Weights of a small GPT-style language model, trained from scratch on English Wikipedia.
Architecture: LayerNorm before each block, no biases in attention or MLP.
MLP neurons of a small language model. Each row is named by its layer, matrix (up: input weights) and neuron, and shows model dimensions 16-111. Each number is 200 + 30 x the weight over its row's rms, rounded and kept within 0 to 999.
After each neuron's rows, "fires after" lists the tokens most often just before its 100 highest values on Wikipedia text that the model never trained on.

L10.up352,144,240,167,209,259,244,240,180,221,173,178,229,201,180,196,191,183,204,193,217,220,233,201,203,223,152,165,180,214,219,163,260,229,172,141,200,248,218,221,220,152,257,198,222,200,171,204,155,224,168,155,196,210,210,207,183,110,228,209,222,179,231,216,210,172,157,171,203,155,164,205,214,222,192,208,236,199,136,210,226,215,199,170,198,187,213,215,175,289,184,235,230,237,231,253,176
fires after: " to", " can", " un", " not", " has"

L12.up490,256,215,221,155,234,185,248,178,221,127,185,182,195,180,213,201,214,174,173,109,174,237,201,227,213,192,176,174,217,204,138,197,160,174,193,238,194,181,248,231,198,210,224,209,153,205,203,185,173,181,181,154,169,211,183,219,163,252,210,172,213,213,175,234,183,223,193,189,182,245,217,194,266,171,211,170,241,139,254,229,180,225,232,221,162,227,155,195,248,165,219,203,220,179,215,230
fires after: " for", " to", " from", " by", " of"

L9.up60,224,230,182,181,235,185,260,135,230,149,181,196,257,215,180,247,196,157,183,170,183,189,189,187,149,205,172,179,204,202,159,210,182,177,173,185,174,156,245,183,213,186,208,189,205,201,223,226,235,171,209,230,166,175,209,191,157,214,175,217,174,265,229,225,156,213,211,187,136,206,172,227,183,188,235,186,217,163,211,197,169,229,192,238,230,188,210,209,198,190,203,184,176,156,221,233
fires after: " the", " a", " an"

L10.up343,252,172,165,232,233,198,304,176,148,190,203,217,220,157,180,197,252,214,203,208,184,195,198,125,152,215,238,214,189,200,260,159,156,211,177,181,187,213,189,213,168,211,175,217,211,184,172,215,196,215,197,256,209,179,195,161,215,214,163,197,218,223,227,194,230,222,193,205,104,163,223,212,157,173,217,206,207,200,146,203,200,200,220,192,195,201,227,242,254,198,122,173,207,194,182,233
fires after: " D", "D", " d", "\\", " P", " B"

L9.up524,145,241,231,224,217,234,229,194,201,138,206,142,217,202,170,215,189,243,211,184,261,232,175,182,203,179,200,208,173,214,204,219,217,219,168,187,215,202,204,243,179,217,154,142,151,211,177,210,199,153,177,222,162,205,132,175,164,205,203,236,195,188,257,218,183,191,175,204,102,154,180,204,213,242,176,227,278,163,169,194,184,195,232,297,227,198,173,204,189,192,243,181,234,173,183,197
fires after: " a", "{", " le", " an", " al"

L13.up123,204,218,218,216,216,128,182,200,153,172,151,223,165,248,178,209,231,254,157,112,162,225,188,224,142,211,221,222,183,163,211,195,167,182,183,240,170,225,157,291,217,208,193,173,196,182,157,201,202,193,185,188,211,224,207,171,229,223,200,196,191,222,197,202,182,236,164,224,271,178,196,198,188,217,207,204,176,179,158,186,235,171,181,197,218,238,253,228,240,224,177,216,179,186,217,225
fires after: "200", "201", " ", "202", "199", "198"

L6.up291,183,206,179,220,224,253,208,192,179,209,194,258,226,213,201,196,218,208,224,199,231,232,220,231,195,233,186,170,283,180,171,198,180,241,176,161,227,201,175,210,174,211,234,167,124,210,190,211,123,151,201,167,186,240,216,224,167,274,195,163,199,273,195,192,198,200,181,204,251,208,268,252,162,236,234,185,184,205,184,228,179,198,218,181,206,150,195,189,216,171,210,204,258,226,215,199
fires after: " ", " |"

L11.up468,218,184,166,140,188,206,184,200,191,181,219,211,232,223,217,163,224,232,171,242,184,215,193,261,167,193,187,138,237,165,166,258,228,181,181,173,164,174,206,237,223,197,189,154,187,184,198,167,222,217,253,177,204,231,234,212,141,218,183,229,191,223,243,194,191,176,191,264,199,165,229,210,195,231,244,231,183,188,197,219,226,181,192,193,169,167,177,180,182,131,264,219,184,170,189,191
fires after: "w", " H", " Sw", "idd", " w", " W"

L9.up635,181,195,202,190,182,214,228,209,175,147,178,210,238,302,187,202,190,218,172,168,208,159,223,134,202,191,200,230,240,242,180,235,204,198,185,164,222,179,209,217,166,210,207,193,153,186,186,251,177,171,161,216,192,225,180,166,238,218,165,188,209,246,260,211,130,176,196,159,139,192,211,203,179,180,182,246,205,214,182,195,216,195,201,253,177,168,186,218,232,246,163,185,199,229,151,212
fires after: " A", " a", "z", " an", " sc", " sy"

L12.up112,219,228,136,167,261,223,267,163,202,215,149,169,174,225,192,181,219,269,135,206,181,215,214,161,137,235,269,203,144,205,211,221,193,178,144,191,302,215,200,283,199,207,182,200,200,230,202,227,172,173,194,216,178,205,187,203,185,229,224,216,215,196,219,207,233,168,188,191,222,203,235,201,212,216,195,231,259,172,171,160,191,239,209,188,205,141,196,236,227,207,189,232,173,196,181,271
fires after: "-", " A", " B", " ob", "B", " \""

L6.up653,192,240,134,203,219,233,223,130,239,219,205,244,234,191,175,173,220,216,184,175,193,210,194,183,217,149,232,192,224,179,210,231,187,229,207,154,230,233,202,261,175,136,163,179,222,169,204,199,258,202,239,147,182,218,247,200,173,249,226,212,209,174,251,179,203,171,178,210,212,220,234,237,179,204,248,199,256,148,208,233,241,167,210,182,136,141,194,211,195,200,201,139,217,195,214,182
fires after: " w", " St", " W", " st", " D", " B"

L10.up490,173,202,175,193,166,170,241,176,195,224,180,217,212,196,224,229,229,192,164,169,188,248,223,159,207,165,197,218,228,208,184,224,169,228,177,174,182,179,244,181,180,240,259,135,214,264,185,180,180,166,209,230,211,237,206,172,201,233,219,151,176,286,189,167,163,141,187,182,205,236,214,227,213,144,240,201,206,224,214,160,221,225,251,166,175,187,252,203,262,138,203,145,216,188,229,221
fires after: " on", " in", " ", " of", " from"

L9.up408,233,207,198,215,248,205,199,179,182,183,171,205,214,240,246,206,147,195,135,227,214,204,204,181,193,196,213,158,227,199,185,198,199,183,192,173,189,166,201,188,227,201,176,215,131,197,236,210,202,172,210,176,225,236,175,202,213,199,190,178,174,248,160,227,202,252,183,180,228,196,244,235,179,164,230,224,176,213,159,212,202,118,197,163,187,184,229,138,223,188,275,146,259,210,212,237
fires after: " L", " C", " N", " T"

L10.up527,233,208,147,209,199,192,206,158,245,168,182,188,223,163,207,164,181,204,181,237,222,234,223,229,158,203,267,176,235,168,262,200,209,229,191,146,204,178,220,263,202,185,156,207,221,213,183,226,146,209,210,265,167,254,236,169,227,259,161,215,184,211,217,180,222,166,177,195,175,212,198,187,205,166,226,201,209,219,234,210,225,126,236,229,198,195,225,208,215,160,150,159,245,198,202,194
fires after: " d", " D", " C", " P", " p", " W"

L11.up668,233,223,200,228,203,217,209,227,211,150,163,171,208,214,183,189,217,200,243,179,190,157,235,217,175,220,103,181,188,230,204,190,229,242,154,185,213,195,259,209,236,166,224,226,172,180,190,236,197,230,144,203,200,181,188,165,192,210,219,167,148,173,172,164,259,212,172,228,192,177,247,158,186,178,218,211,206,203,178,198,201,199,191,167,173,233,174,138,211,221,210,231,221,217,205,202
fires after: " O", " San", " Y", " U"

L6.up373,259,204,214,194,223,170,271,155,206,253,275,268,234,239,210,204,196,215,199,155,165,197,248,223,181,226,178,201,240,194,158,159,170,217,194,185,175,217,206,224,150,190,232,212,166,162,152,217,169,217,196,140,216,215,230,221,232,244,204,141,188,211,191,179,255,211,166,191,224,171,259,224,244,209,244,165,176,206,210,252,173,179,139,187,205,200,248,214,226,152,180,208,165,233,227,173
fires after: " ", "200", "201"

L9.up573,187,207,153,193,273,218,234,155,247,210,140,212,161,224,204,192,225,245,206,221,177,207,213,181,155,155,215,191,154,241,236,225,195,280,184,245,223,206,184,244,179,229,175,231,195,181,227,210,159,183,197,241,162,222,228,188,171,183,169,201,172,213,207,249,186,180,187,204,177,169,206,183,215,157,193,218,261,179,175,211,218,193,198,200,211,214,168,173,226,173,238,175,211,271,205,256
fires after: " a", " an", " ", " =\n\n", " was", " \""

L13.up282,247,167,144,172,193,172,230,141,201,221,162,252,213,206,209,257,220,190,208,185,176,200,203,196,206,193,209,200,203,170,180,200,136,211,196,189,197,210,244,170,161,233,245,246,174,215,192,167,134,181,189,255,213,286,210,181,238,244,198,134,167,237,213,160,208,220,179,204,214,178,217,244,158,241,218,208,192,211,229,209,206,197,209,194,218,128,207,178,185,200,243,167,216,248,248,185
fires after: " "

L10.up762,220,201,141,235,222,231,264,150,210,197,223,215,227,231,158,207,177,237,208,133,151,199,186,181,221,183,181,232,232,244,213,176,188,195,156,166,178,214,200,196,166,186,272,240,207,143,214,206,209,210,147,205,211,189,253,221,242,210,187,171,193,175,220,190,236,195,181,188,124,210,189,202,204,224,272,217,159,154,188,208,207,187,190,230,212,164,213,221,249,162,150,203,176,245,196,211
fires after: " J", " d", "D", " D", "°N"

L9.up171,200,215,159,212,208,236,193,184,285,148,228,207,172,203,188,177,241,233,170,136,180,254,221,218,151,210,218,200,215,158,197,218,246,190,184,157,263,190,252,196,185,209,272,182,232,214,197,194,186,170,189,159,237,194,231,191,163,191,176,237,204,227,212,215,155,171,175,155,176,221,218,190,262,187,271,172,195,141,226,256,209,171,249,195,149,206,192,220,252,193,236,183,182,204,182,187
fires after: " to"

L9.up324,158,193,149,241,222,216,169,185,203,178,196,163,177,231,212,226,193,191,166,210,226,200,246,146,164,211,229,209,210,194,223,229,150,198,234,137,134,243,207,204,158,206,198,195,212,254,205,215,177,161,160,228,130,168,236,186,185,228,179,216,208,213,220,219,219,222,178,155,130,177,254,218,220,204,197,212,268,187,133,188,208,162,186,198,216,208,203,224,218,202,224,202,214,270,177,230
fires after: " a", " an", " ro", " t"

L11.up269,161,128,175,162,146,237,182,170,264,233,179,182,192,164,149,164,207,230,186,198,211,254,197,170,157,171,219,148,205,203,229,232,165,201,235,244,169,248,205,197,266,235,197,196,199,208,201,158,233,227,251,198,211,214,217,211,224,197,193,232,187,176,220,234,191,212,173,200,157,210,222,252,227,218,254,265,190,141,138,238,206,202,190,203,213,161,227,183,197,183,198,160,186,223,215,183
fires after: " l", "qu", " Sw", " s", " w"

L5.up120,214,205,150,196,192,194,263,195,188,188,187,190,198,202,148,208,218,222,161,233,257,230,220,154,197,180,215,185,209,164,254,180,162,220,216,145,239,198,188,196,195,179,181,175,220,203,235,259,169,181,177,180,211,215,178,194,165,188,171,154,227,187,220,195,229,256,169,203,185,189,218,208,215,203,222,191,219,186,192,198,236,213,212,189,223,249,181,201,243,156,215,139,226,164,203,170
fires after: " inv", " V", " C", " d", " int", " inc"

L11.up57,217,235,188,151,229,223,287,232,185,170,179,218,205,181,247,206,177,246,196,167,214,199,228,153,179,190,159,191,178,227,231,171,238,167,200,188,256,160,207,212,207,201,177,169,219,185,250,209,163,200,188,225,213,196,213,198,172,224,218,165,251,213,243,259,189,214,183,201,181,236,183,234,201,193,197,258,274,138,213,258,173,223,187,211,179,159,237,194,271,148,151,168,214,168,173,207
fires after: "-", "{", " al", " \""

L13.up250,247,196,146,197,144,201,182,185,233,208,208,183,201,165,189,241,198,177,163,174,237,214,199,193,163,201,217,192,192,188,245,185,150,217,216,193,166,196,172,187,194,191,272,162,221,213,240,225,204,217,158,179,226,239,196,216,190,175,216,175,166,269,227,218,212,219,177,194,174,189,185,193,171,184,211,232,167,227,184,190,210,245,149,211,182,292,225,185,199,211,205,213,210,184,221,224
fires after: " |", " D", "|", " d", "-", " C"

L12.up126,147,179,156,220,253,231,178,188,196,172,192,202,227,239,230,190,175,186,217,190,209,187,174,168,174,226,198,273,237,197,226,176,212,202,192,180,252,200,222,180,207,219,249,213,187,262,175,237,198,199,167,211,198,229,233,245,203,225,249,228,175,234,213,222,227,153,183,165,147,188,217,192,236,201,193,213,199,202,214,272,191,163,142,177,161,213,209,186,226,144,254,160,210,235,162,172
fires after: " to", " c", "ec", " An", " sy", " pe"

L12.up469,244,244,193,191,208,201,230,173,191,222,219,224,188,219,188,205,173,228,190,203,235,191,223,194,221,208,207,164,260,174,213,180,243,194,188,190,237,182,197,213,208,207,194,189,181,240,229,207,155,204,216,182,154,228,230,173,153,206,159,177,178,199,237,192,199,160,160,213,206,188,201,224,229,203,203,200,278,196,218,214,210,222,208,197,214,211,170,196,201,197,164,195,259,201,184,182
fires after: " v", " inv", " imp", " res", " comm", " int"

L9.up371,192,230,149,239,207,198,264,199,193,192,166,191,213,241,172,229,172,234,126,168,151,189,167,227,180,201,159,216,316,202,158,219,183,193,223,223,218,234,215,187,226,217,175,202,145,207,215,255,180,189,207,171,204,232,181,206,240,216,221,179,172,232,184,222,193,230,178,220,234,176,212,233,193,257,220,255,192,154,156,192,215,225,130,153,215,207,241,176,182,194,235,175,199,220,192,244
fires after: "200", "201", "^{", "199", "198"